Part of a small language model's weights: 8 heads of 32.
MLP neurons of a small language model. Each row is named by its layer, matrix (up: input weights) and neuron, and shows model dimensions 64-255. Each number is 128 + 24 x the weight over its row's rms, rounded and kept within 0 to 255. Numbers have three digits each.
After each neuron's rows, "fires on" lists the tokens most often at its 100 highest values on Wikipedia text that the model never trained on. A number after a token or word is its count.

L8.up536:112101118145160116076119116132144113072103178108114143124104084118158121141141168133131095125128115149170148120102159118108144125104143139154155107125113102146132135132093101132083094104150147124149142131111120120151164120149117138129223115143116096120137112133152132112153161112108131142167146086163157116129154137107130120145123140084153131149113119108103107143096107124163160109127141112143096143110114111133131136147153100095154119101123110159137128124134093126156101074178111087145149103147091129140124183131111115135093074137143095154089159124158115107135141194133109127
fires on: "==" 41, "===" 12, "= " 12, "Website" 11, "- " 7, ". " 5

L7.up326:102131102129147114096081126126139075123114125087170117136132079076106151100110130156163143091132082136127170184131136160118087130153100148132138138122162089154135153081088113152101164168151127092093105103165144166119131127118119124153168133092095162162123116102098139090123128096083155147127141122133157101133146130133128156127157133141152129152132127102118145116101119110135125100106113092167161128186143136137141124108105166156135137140125137151082149149130119125106115121148156132130121104143171132165106148115123082150156134096096108112105155148122104167131113134101154137
fires on: "-" 22, "/" 11, "ob" 9, "CH" 6, "ub" 5, "A " 5

L2.up1003:123152149177165128147130143126148101097184093114143085106078125084131127170097143136176136081143085100145122089148081129133126128115143150133106114127101072121165167145160156149109117103153100107078106135129154134122127169152128126089166100099124172136131136127124141188102145129132131133133135132119163135152133131120129111132112134168095145170137096103099117099133146116124123157111123122161117105152137122124105127162095136103135123103128141108131130090124133116108116132129157093171101087126137148148107125111141115182155143154106138114129148124155128168132119162120125131
fires on: ") " 18, "com" 15, "(" 15, "– " 13, "char" 8, "Com" 6

L9.up719:126150141151122131129088119137143136061126129111117134122137170120175132107114126149139124139183112062141122122145116130146108111102142158105147115100114122153170133101119135104107124139148142104120136117134141151134144108134091056133141134122103097128057142164159106151120142085108151149104095129134145101113161171101106136128132151139105115189113135115106139170143098088162078134109092111099119142142157123159089168118087119114126102107157140152118137152118103117135172106101127170148163119164072135120126144105066148139181099141129123133152157135143142149113144116122100120
fires on: ". " 38, "\n" 23, "the " 13, "\n\n" 12, "their " 5

L11.up132:123104143132146130133139087132102101107133128105108132133095110089174117113108114099164143109141109124170103154119135089142142122150128141105135130135108121144123137119136168085112103125131143066102163149208102169147141101130168136155134129104078124160116177146111165161123172093141136121111124096126112138128162136136136143122152155104123152128110089158156149143172130107156132144118117111141119103145157056154118141148095110123094133119107152137132149131129152136170145082160146102147088128113107159104135168100094126122136120135116148129144151071119072132143137140132182159
fires on: "°" 28, "″" 24, "′" 19, "- " 18, "==" 5

L8.up566:126109094110122103156126129153109173107178145115144097124163134118103165129118113120116119085145131101139157134084123131115130134102177148163099127136124110149108158124098117067139116137164166102125120142149151182100167110122110147103117143092131119120115136117183116167090126081117113151140129167158118127127140119147159135159105142152094115136119105098102143181149114133136133116090116123107129099123123110152085141134099093113180108155121110106157164168105151125160173134113097120114163123097093120124159147085122097164136115140101143113118162141146124122146157132078117131
fires on: "-" 45, "year " 14, "and " 7, "time " 4

L7.up808:125122138099124118174147133147119122124105099127110131194150151166137161132107124168173130132107114110114139096141152089135116124127108125143162091130122128140097127149132125110131098132137118120124113132122127094081114143152134125123116145175159117115085123134122128151097124093170108114139119175151115110121145124118128162102156171131106089193090094141117166141125146103127091127099109171136123109156089119082133129159101121090118123126124141162071133146110125127157176151137164105090154117143141119116124114077126149133156176145121153115122182128157143160144122164107115128
fires on: "his " 36, "her " 7, "– " 7, "its " 4, "after" 4

L10.up706:156089147162144156138114138151098117119102139104137174155135095120130150124113130150103106151095139107114151129100139104121148143144129131107171125140159134136129201150143157103152137132161170132126161138134160101183128150164122107155144120150157125118111113169142109131141135115124107106125111124130128083116139134117107111102108141097127107158148151138090103137140079127150090155137145111047088130147148105079084107171088108063142120108123105130106159111131132106145138116150081108143077108129110135144112185127146086137143147138125092097159096134184122139137111139143117148
fires on: "the " 33, "The " 13, "his " 10, "\n" 9, "her " 5

L9.up615:106139082122131103078116108157096155111124167125107142123117143145133158114148151136156138099174113093089158130044160155115127147133137128158121128105163068110119130111109140111153075150131121063150112117146145116104164105115121145098107151136129087087160129158154087159158161120104159134154134138154137131132126163118086116146139160140115149158114145128095135102124113124167113145147122113117131112109120136177082144149149102102178139147107129153139144167127107105119120125154104133111124136140109109117164149137078086106117141138127162149148125112119118159126141188101134126
fires on: "of " 34, "-" 22, "from " 6

L8.up60:084133152111171132139141135145074138114129155131143131116156107126114165131117142124129101065132098111149176098135137154094131131147136144183153115136128089138112124106071059116127148135130104135072157151146064115151118149109108099106164129142137142141132091160109138146155141104152092126105120126143113082162149126142174119138150149157119115160135162143088161136140093133182115147085118128102122140115142111132123116155107097097115119145070098152107131165101142121155127115163140146113069127125087160168145154089124096131162118128103153112138179112133140134124118195095122158
fires on: "-" 23, "his " 17, "of " 11, "in " 10, "her " 7, "a " 5

L4.up320:090101130138152151140156110094134103162113155111115120137096138126134136139135155150132128140129111146128119137109137118131179132152080110106123150142175106134159182093094117088052130111102151131118136131097128085123081159162096143113132159121135141087081097173084105071131138104167115135092148102134119113130150123111101081121078123105172119162134136118118128155133155151122106148137146103111130117141107092140151121135148103098103158147115130182127123182159134162143172126121139126155165116155141122149123135099145112161098124166127132158125131116100133126136092130078118100
fires on: "be" 12, "by" 11, "by " 11, "\"" 11, "Title " 5

L7.up697:125088094161128126150066107187157137124150092138101138065143044162090154109109160125102122090163132150153150186128134163131154133122150137125169144128127145162181143105170148115136152158131118115117137147155127157158144107110160166092115115093117186158105125114113115129163145125142112137160123149104121150129132155092125100154127140112148119105127112099107127123177101126156114166122133097149135130126139140140076126080140134113144131181117124101120094155127105115143088126105139157101121111127120128128136117122142110116107131107110098106134159146120136114135128093116123104
fires on: "/" 25, "0" 20, ", " 14, "and " 10, "bas" 5, "0 " 5

L9.up85:165119119179079125124117136110181104103098097105135120098111109090146163122131151174133095067114131121109127110136095122142118128094132166157167114127102094163169122134138098157133107116127116134144148082118101173118127129158117137167189114139102150119150184153085143093166125122120101117142124084126141139139130128106070129127130142154131096124109106120087118130147113100123149114116099136160094147123111137181115100152123139131160080119124121134100121098122141144123115133105141117132126082133141125110122142159103113142115089077147129143147137122140144137147115145124133174
fires on: ", " 24, "(" 11, ") " 10, "os" 8, "s" 6, "place " 5

L10.up221:106108119149149116106123124150102079085130144121117112121091091134154120143113160108152175111081059150135102138134112096164120140122150140140183120100118100131124138133148140109117108100141126116130121110134142137149135111134108120102151101150120117150123138116132125129190182106107066122086134092128166163125169121093102078105144140081119135137134090126164142118135125111163173133110118130089108123139136090159154129141084115096176140090111142136109123159154104139133102107157119094154151132138127167108131153118129111088156118124124141085158153141169112168152120132146135146
fires on: "′" 50, ":" 24, "°" 16, "59" 4

L7.up168:136107141155127147136114141120144120066067106099090119137157130126147145138120141136154127115116099117129155107106130101150143144143133118093124101118146068152162139133137125078129143091124123177131121121097143134148131099133105091106144130159090127144097130148140103084151131125127166101114131150147152093132191131120082154139102150121140123146101148151097090119102131145142141155130108095144123109131141120103139123142137088053148157115134100150141143137121122150118157123159120119142141086162097175136127170073123112184181105178130093143156144174148131161142102100147041149
fires on: " " 22, "| " 15, "the " 14, "his " 13, "and " 9, "their " 7

L4.up749:133125102186155126147101097156074130119153133112106095108101113128122124118134148137159141123128095133101123187120174112148171127118126123139154117135177107165157163127170106091139106149127083149104145140098130105157119101111140103123160080114095151174128116143137114099125123100152119141154176116153142118147145159113112110085137156150157110132163080130132109129128108140143124132124125107127146159142130114133121099114114084130147129134084066144153136126104144154187121074092162157159128119138134152114129091104165152122163117138132098121115168120128149110132110119112094133
fires on: "of " 41, "to " 11, "To " 8, "for " 5, "within " 4

L4.up649:139118125148159119125162127135127100107184123102126079151086126135140106111070132157161168122157110095150164106123123137115105148119122129135093118137144115128100186162151127136140118102149084118128123168116119147111127127160104088155148164171083148133131166142096122149103126120127146140166108140100141143172180115162131141127147134118124130156126146107113101096126126120132143126112115130135126119137064088102098122114105069117113184151141113128127119105119098125145086107140123139156109068105124145110116191077109163155134114111085171179157124121140116221146100162135119111
fires on: "| " 51, "(" 24, ") " 12, "or " 4

L8.up953:108114156148137126114094093118143135138091109129194160084149088106113132091131143124100126146177151152130144108116132128140148122117131127103103136141137129117146164125105133084092105130159139102097115140105143159155146147104136154159133148119110114181140141135149152169182146107070100129147109145117123126106144108144126120180143127114122114161072149069118102138105136120161132157128157114133162088142135113111107112132122126116129103097119116171121123119148120158168184109172078148128115116109105159122122153096142099147174157130102116090178096167176085118124123117110127084
fires on: "I" 30, "E" 9, "B" 9, "C" 7, "the " 6

L10.up481:063127121159128103100157126107131098098134094088114140131093131082132130159101182130191103123148157120157147108121093143121088120096104136111117131090132094098156142161141120139138112141153100095088175131151145085143117154172119131149142168134122143123122148161108124115149076135083124125149078122150116136130182111135117138094157153143137130132126138091145122119109116102126139101124110118141130127151092097111116127143107102112122110134142081153121111141099129149133109123083123127182155095132109118115128199129121156116115127101102155130102124091145127145156112154144127132
fires on: "| " 34, ") " 18, "===" 7, "(" 6, ": " 5

L7.up314:133143131124111120161108136137124103143084128126124129155127145155128153165120154139124124115133092130172201114117161176141116130133106146135128099126138123118154125139090153102082105089151168127099140128133106087097105141132146107121149091167114124155156099140138117128127153102159084145157103141109137069141170144133105142146101159126130106152112158149104104175112096113152089151093146120119098125121146140143109133166069145094094142160115111146094139113157112144146172087125128104109137095172101128112114160082129100132160101165128102110124178133181138165139103082112109100
fires on: "his " 35, "its " 16, "her " 14, " " 11, "s " 6

L7.up468:110086109151136100099071107113134149106164140115127137116075073137121142121126133116147104118148131166137129122124099134139216142156165134141186129142124151150075130075112091126114113128120137137140150161118152195155114123116115155165101095104146098100123095139144109097141152112126144130153145152122174136148131135110154137127104146143164133138136087076120161124140119146168110163152122094122126148143135097141118117115139115107149123131079114115151128143125137123135130106136109162094140107147100149112154120106123096151132121091094103124111152142150104144127151146094134162
fires on: "| " 44, "or " 15, "and " 11, ", " 9, ": " 5, "a " 5

L11.up931:087104086137109117090143134100122127121097129105117140103141151108135144104098136143129105125167124147156151114116097163112113141172148158146134114096088074133153141152101137113136075091116152115118125129154125095132161132163122131140147128138122105154124105147156125121103117112098126118162136122168187126088165129140113127113124162111148137145137133092124094127118153119122151116157123105127140108161125116161100090109128148089144140152113080131104154096126121130134156110105161137166126101112160133112108153154092097110113106115135108151120142143127089122149074144167154122
fires on: "| " 40, "; " 10, "L " 6, "0 " 6, "Team " 4

L11.up687:171124134153153130136099125095127089144149127127169142094107101073128180093101157118103157163154147140142165129131123125140143104105130148116096115130197108141152133104104199159105139131143123084096119108121160135130126128154099111156097140168107123158109193123132122150148157131121116119126108129092109136096146113101082102109113106117083127141108127123151111135137132132144108173088157092144135088153125142100105123141118150139157134107148157132096115158154094119131129135108093118100132087121122189117160162102122082082110125125097161153193095139145140127150113166138118112
fires on: "N" 26, "A" 23, "B" 6, "C" 5, "R" 5, "1" 4

L9.up540:144121128160131141126104122119106129102138098109092112123134075126116105118138136136126153132181115096145140146105114165128161141120141095104144126103157117147096146113114122160127135118094160126147125143151126119144154121116134139149131110077143147152110130127150124111165163114158155127179132141147112145207133128103141121116176152127119131140136057118113131169159130117120113130125108103183169124120097146117110128089107137101166089177088135167118106138162129133094121126153150133077125115123093165108135119087160153140150126149133117099096156119163106119124145171103112129
fires on: ", " 63, "are " 5

L7.up841:122197108141134108103137104121142098082098176109140156137118094140107151161107170124164104105112119127138127103127139165131095161167146132144145113122115076121099153139101099113120107153132157103117118139147143095103173079174055144125172171144089110121082088110125144127123148134111128093129130081164186113092168150126093117117110120154125116081118142089118155150104130129110160130136155097113140093141119111141118122127104119149145140152139128137100152135130133100111139129148153126108147111151120155148124177109148142140125100112129134162117139164110108163158118133138122148
fires on: "| " 42, ". " 16, "ul" 4

L8.up733:137159131156116091150107102171144128079109116102090111119131122143163142143110129160124142140195106086119145120120115130140115095121132166136111117106112144179171144128113134081129157140128146079157145128137133141133144125140118089148158156145073121104094117155136124128140158106113159142115097131142159115085165169065124135156158125099115131160107140105122109108140070106166101133066137134095122137140137123157086143139110129117138112094177124190124150165123097112131182123106133124156153113171103182131107131111104142105157160154105104140145158146140123153126117114091154148
fires on: ". " 47, "\n" 30, "\n\n" 15, "where " 6

L9.up827:118129081119091118149095100131130073108095132120095123145081132070156135162131114123162096136147101102160175132113126100129181104106123149133142106139183130145141120133121114095124158152121076112114148084123062118127124109140162114122135135110112136131091128159156091127121136107153106124147127139116131111117136151108144131128146176141144125157145159083154101151166092113167118125134132122091142117156092135147138127081138155091119136144126111106126132158075137120154142100103114166133167160162129177102116112116161144155167103142132135094166149142136135173108136127086130128
fires on: ". " 34, "to " 28, "with " 11, "\n\n" 7, "To " 4

L7.up297:097122114138151127111101115150112123130104150096113152083178127107079155153117123137116125135144101142104109169118135133134147144162141130131140141158150101135158184090055108081090139124162158110141133156137145133122128122121128140141152129131076118121127159133126137108156158152128115125083131106128142106134174148119138138094103143112131149152141162136130134154138100128132114146128130155111179078144129132104106131167101139120150099121124125156097140134108098167095149096142146148134145102170130146153127191059108071117125143112078146086110133103112128172148070136156122145
fires on: "-" 44, "N" 6, "/" 5, " " 4